{
  "init_std_o": 0.0,
  "init_std_up": 0.0197,
  "lr_head": 0.00786,
  "steps": 2984,
  "dataset": "wikipedia_en"
}
MLP neurons of a small language model. Each row is named by its layer, matrix (gate and up: input weights) and neuron, and shows model dimensions 0-127. Each number is 128 + 32 x the weight over its row's rms, rounded and kept within 0 to 255. Numbers have three digits each. A neuron's up and down rows have the sign that makes its largest values positive.
A block is one neuron, or neurons of one layer that tend to fire together. After each block is what it responds to, as a language model described it from the Wikipedia text at the highest values.

L8.gate212:067145117133131113128154139130097114190086170075123122126117056095130140138121159145111093096152101129087172115136116090157109115163112194141136098164108108163147127140141070067059107076127128174124145140119137088220122144094121092137092142121095097082129109163139108117159099162144098167203174124042121130147162122244134102108133106095126108116150134085165101162148096163149176088131
L8.up212:183147118122056149142110165082084181179083116131155098157085164110144090142146162197104164137145087066173111097151112149111101114182122135137179136146190129126044152113126162177135070140124152133147160102158098091083162075175150132131102150122142167117127112105113101137142141178119128141149115121130106145135144081185161195097144099126136117155138107183157109117167128061134102113137
L8.gate255:142154057135125093159090153147160132107122172111091115142124106101113115150111143139129124092098136108155076083132073100181112116107199081079078101093180155139172174188126135162079167097123078127130052133100139135091159128190115139134164176115155171102127122143135146155152097160129097161114162130110123129103109106074080110116112121156079097116072085110104114156095068043209113166145
L8.up255:189107092131053145189100196084139086140117050130134128115114127134124140105104131146162082139145094092171153119108117146133225084152192064165149104152172195121144137130151195101147155207134125076122143149150097171138148170131182185161074096158140146081190132114178155138203128130134102094154135089104107118114082168166106142125130119150126173167175092134181142202175135134190181099175
L8.gate321:181095148156135094211087096087144150121068065118094151076133110137104175112113084129176148143067122110162154098054100114143126185128111139142129101179069144120148199103177121107120177089157153121170116153141132172047131101126065141182170128124158099108127119120126152117128091114109171120112137097163084104144198143112121096128144093096151105137140136188098092135155094130150121147135
L8.up321:149128139117107059105101102067158180093163128089135179119113166151157126147088094161161075151139117100164163129137105130109097126185182075114178120133146174156158109082146034126096118109073143147153156156117110142155145101170141098145141167156162111106149105109140129153061140149157077139156142146115058129095160173095147099159071069146102117085142142149160112128133090106211156152117
L8.gate471:181189086082116115178118144169117146111090135124117133130091144075138167163075161130070119146133101116149122139100124114128146068112092085195108119081131118134069120099152128102138127109109184244064105108105081129168114194124122130145112125104082079132140097128124109176104164196169120181131092129105114165146140142138119115106122143117131151130150156173157167116116095075149118165065
L8.up471:165112158108113125149129114150103179177149116175128104089157130181154111134117114146117169156164180103132126135140150108134117141151125097067096132152170148141140145093093139099084173146145188203054160109069128161162113102149165146164091082157082121124161149131128162151131098142157129107139144059128165102124125140123165130147150149103158074156164154114054147147160081080152153129098
Forms of the verb be (was, were, been, is, are, be) after a subject or auxiliary, starting a predicate or passive, as in "has been", "were added".

L6.gate93:145178100129111075140199088137159149175126053094144157186100180097095156086142112125146132148158151132119149153138152113083201112139153208104094124091166098128071121073099130149155131176122098147144146163153141160165092082124113085120136161158163115161116115106111118122151088059094126159133101174080179156143114169119105184113116102115105103094117123198092135186150143154092112095154
L6.up93:133170114142158111130142154101065129139155135122090149115133133184127167147131181133109138120102097089112132090175161108126114141168157211080080078119131162090138084152089098202168157094097159115114085090144112109129148110179134198185171172118128138068169143165160125106088143096166164139128126123105155134187108118108137120146115113101146101093150124181127133195049112103129139209089
Words introducing a name or term after a noun, such as called, known as, named; weaker on is, was and commas after a subject.

L9.gate187:099139167132134095113071193103133127134120132151140122150157130112131147138177129132088112102136201155155083151101112141168132079211079128130125152136177132107104148156070160133125168154102088121128075142076146124111124066148127121169116076161113143134057195183141136116176114162149156129142147111070099063152163171136151141142115141189117162130133146117076128167185185103118062101101
L9.up187:121127163157149082141105101101140145115122082093133103125115155168106137053102112100153214108153115113177083169121119145138151081112177137105124163090161176090171107073131120124149166130170123149141151103079088169148136127105112162078148107086101163106084126169067097132136109199128088120104121119108109079119104156126134148113081094109136154139108143113113103135090139166141122081103
L9.gate407:141191089150104174122141130111211151101125093114145146110123159125099086129162126177103099144110147124158090118079085153148106110188059115122165137097175117120159180134148144085110158144145116151133109149096129165139157054081141141153179103081139169123119126109101131154149132119142124144171080142123109082090133148099146128094064113183086104087174147086132186176126134141148146032126
L9.up407:100184131124161086092093115129133113104110141141141177178130111156149143088097126067107101099130170163087069115121059118174154100109128109148166176172167112187102159159107128152157093149192189125126146107178089114120117119123135113165102179141173097162142117208140135165129155139171153070125088109176112120163120141152166128124134122130105067153160136226142161068069170096152138131121
L9.gate468:095158109063121119121121135060139117120178134121099084173113115099159104130073106103101129154087132154135115066138080158122136116105147089101161055117122108178109124140143166137150110159132072175049125133068107134097097112198156149151096138127147134117125187118106162133194093135150073116122057114126101142098070158100132151148114101138193146128101112106112143096137109121166169117143
L9.up468:128141147117082056112134134107124112145113147103061155118102095161098148145102127082074161135119132121159086115086168156118143045134128155133131106143118104157081154119121164131107159136166129093130123202075094144055138090138117100114107103091141208152139133116114130151158094102202103138161169132135140119172129160075125172199113188115153122163135153093160116102155098130143189147140
L9.gate478:120131119099119098173154120123101117180142094111154083168225144108118117137146144110159149143069095127171067130062118163127093076133184108152091111062142205088111087110106155087143112122103131125120135166095147133066130091167146091132102189143122138102116142169104133140161154088146090173107129139093163103116127132083216137126095099109148114097083128155142170142089063108086164102127
L9.up478:107146144113155156112202151136145129111112117070129101092134191093141148149166133141130078144171129139120101188156123137126155058115137138120123058131137170110146121124090130118133044112170122168131183117134128096084149132144125106152141193116128081084125117108058141099167175145177151166178178123129106127099152142147185084085136081114111132146147114152105155140137090149129173076099
Second or third word-piece inside a word split into short pieces, mostly proper names in lists and tables, such as Th-urg-ood, MT-K, Hu-ds-on.

L8.gate186:112134139161086073112139134134161117144129137133096168141158159082211138124133062124075140157109107067115117130075153176153104102126131123119123140118167146123037112115144100124192193091164120146118133072034104132115119151153161136119146176060107174102166148163108130146138102092145151087173097099160120123107145155083112176076066165059152122122187158145113139126105153165099169029134
L8.up186:134118111147111125176110135142134128124115117135157150091128159115150117104209089102073125187156139140129103103082154153094128149125166104096202127103158142143087133172079095107204103064141160116103140156088117132117073162110112125067144162086181166194102156130150091108082115080112136189160122075154060106152134167133121131076159143167064117126133117093129081036088139136080161145113
L8.gate195:152113100138113187117124115076110123128138135065111117113113116165145153166143115119137101144087147163151213135152050101135151088145179145113130112158142149090154140120114078137145117101164121130229104101132067173104097126136090131141110160109182136115137126082109163175158139101168151131108119132134156098120119131139160135130143136111127115159128082132199150164076145142114107069143
L8.up195:121138125136143117109077187180149098149200131083122172117111161119103047110117074109105126137124129173108134145100191106112128142148142125131130093083210132159102140116153144146160124110172165138122116099127149110119117141163093162077185176112114103130138195134104167124162113049120158143099083169090121086105163114134148082182143179123106106130135143149085101143108164159064158093138
L8.gate305:162149152073141172120169173173085108157108095122107125125148121083156128191093150158102230118109109142145127105115061116170101153170115119178112175078182120159131090141169130140110112185136094144153117127131148095054147149123147069121111158090081147108176105158093144129223104112092143137126147064125153091183136123103168142161103152087124161132125157129084154115157103142145086133124
L8.up305:106104161119168142130159151110091128132107094115149156085139121114140141084139119129118147080132156165144077124097047134053159102125161154156107161135174163152135107141113157092177118151072089088111142091111129090119148113176127135158130198113123150101187090118118123108110047130131094096145151088145176180150167119162106100090075129122175119107090139146111114116078184104095123105184
L8.gate470:102164171139105178086137146157061114157088054079127082136138144100027122166144093164123150050088134155115135107158108194140180091094124134110146141153146127124168129080111083133158102153127102126078143191120171133142110131140093073119127067147149176141121129087102057223097135119173178084160149089120136106095115194128115155151104154106141102105133157165081112126072131143087130146121
L8.up470:125120097094166085092064183178084110107139181109153110094143122118108117151154123140162104136146104135157102103156097166096103068147135130133161139058096125176111162105121178086165066186143116185169140100177105087185146116106173106123157186175171139109161144161119145137182122064094103102180082181147085173084095169091141134124077127097145138150086121126154110074131111190144194172101
Word-internal subword pieces that split a common word and need a suffix, such as cr|af|t, da|ng|er, Desc|ript|ion, str|et|ch.

L9.gate218:151165126116099094096133144136199085122193194081099144133076143156108110103091148127113154099066104102077090129171117132155151131133140151048155139135137204124148122172157114143152130097172100118098116126134121068096113069094185163113110162106134123210184185099119103140077105100128139178164074124128086136198163164132135080144131163117106116071092123140092149125095129139066161149134
L9.up218:132152139128051120080089120134120067133145101142143128197104148051175117159188162121165181140053177108137098129137132067143165142117149187099141132116172113162120118146111107112130078163154120167135143125092147100146136134088143131106172180099122136109142125101095073091079139126163137108137074145151185161169178170113155153173168152116135119116167170182126109133134154097124200121183
L9.gate270:082080110107129188157136150146126151080140140160054140072162131142094156176166098111099068094091134150102144105124130088105127096193160076083130135117111127156178153111133113141122144132157188070157117179143134135120095135190153075132105172103120199118108172125104101105126130136121140126124098079174157135150131192169100132124141157092117153139142157124157156108131144183140162097172
L9.up270:135119094123119110096138133087114220107142134137129096154102153149138099068174195162128156187200090116137134132069097120120183072166159147132165155167090097111118115144175108078122179129142125124118127145127063121096119207094126116089124083091077180089112119128138180094193146116103149137202159113164168081136121136121157147086109177142085096095142114101082098121139093179141143154151
L9.gate411:094242128136174123113147117120123149130105122143131121124143130128145180107174070130117166167101154113126135099114132139165086159151095109094089117099091112089128113087082151148132102108085172082065104096124218116143106199123148129128111126124065115109130052151112161125211147084106139123207091065094117099089115104148143156124110173085115113185099102108117162171136121148085115096164
L9.up411:171148101152093176121154116076106151117165171163121147110081076184108039138128136122162145126127131158127195185166114173123102110148173147117152093101152128089149174093150148110111119200194115106182148110098098159103113169157164133173118163159109145156157089096173131165162116116163113195125028126110157140124039164133114102108149114158111084127162101150157107102142154173176110123157
L9.gate446:157139071079128063118111128094102199120147191117114170107075084203179127183129171158152144153123111139118174120200148080113138122141170117145085108144089143133137144089175150187141118067134134157102099155099209123139176163143179111134192153110165109148134177111039138126153216150111116094188066185141152123170140139132131178151129121135069135149148086076150166129111130137110151118178
L9.up446:182163146145137159168142097098116169106123129103085145101113153143112075126144174104194102089092159090125104156104170122078156127144204085145154073087139184134103121171046101075088116122108162115122164119152132149118118107155151146093126197074135065147112119163127138146097130124177102124155097129121137109151157124157150129199143160100186186164163123119149103109180162171099137135154
Forms of be (was, is, were, are) and predicative "as" right after a subject noun phrase, e.g. "the album was", "described music as".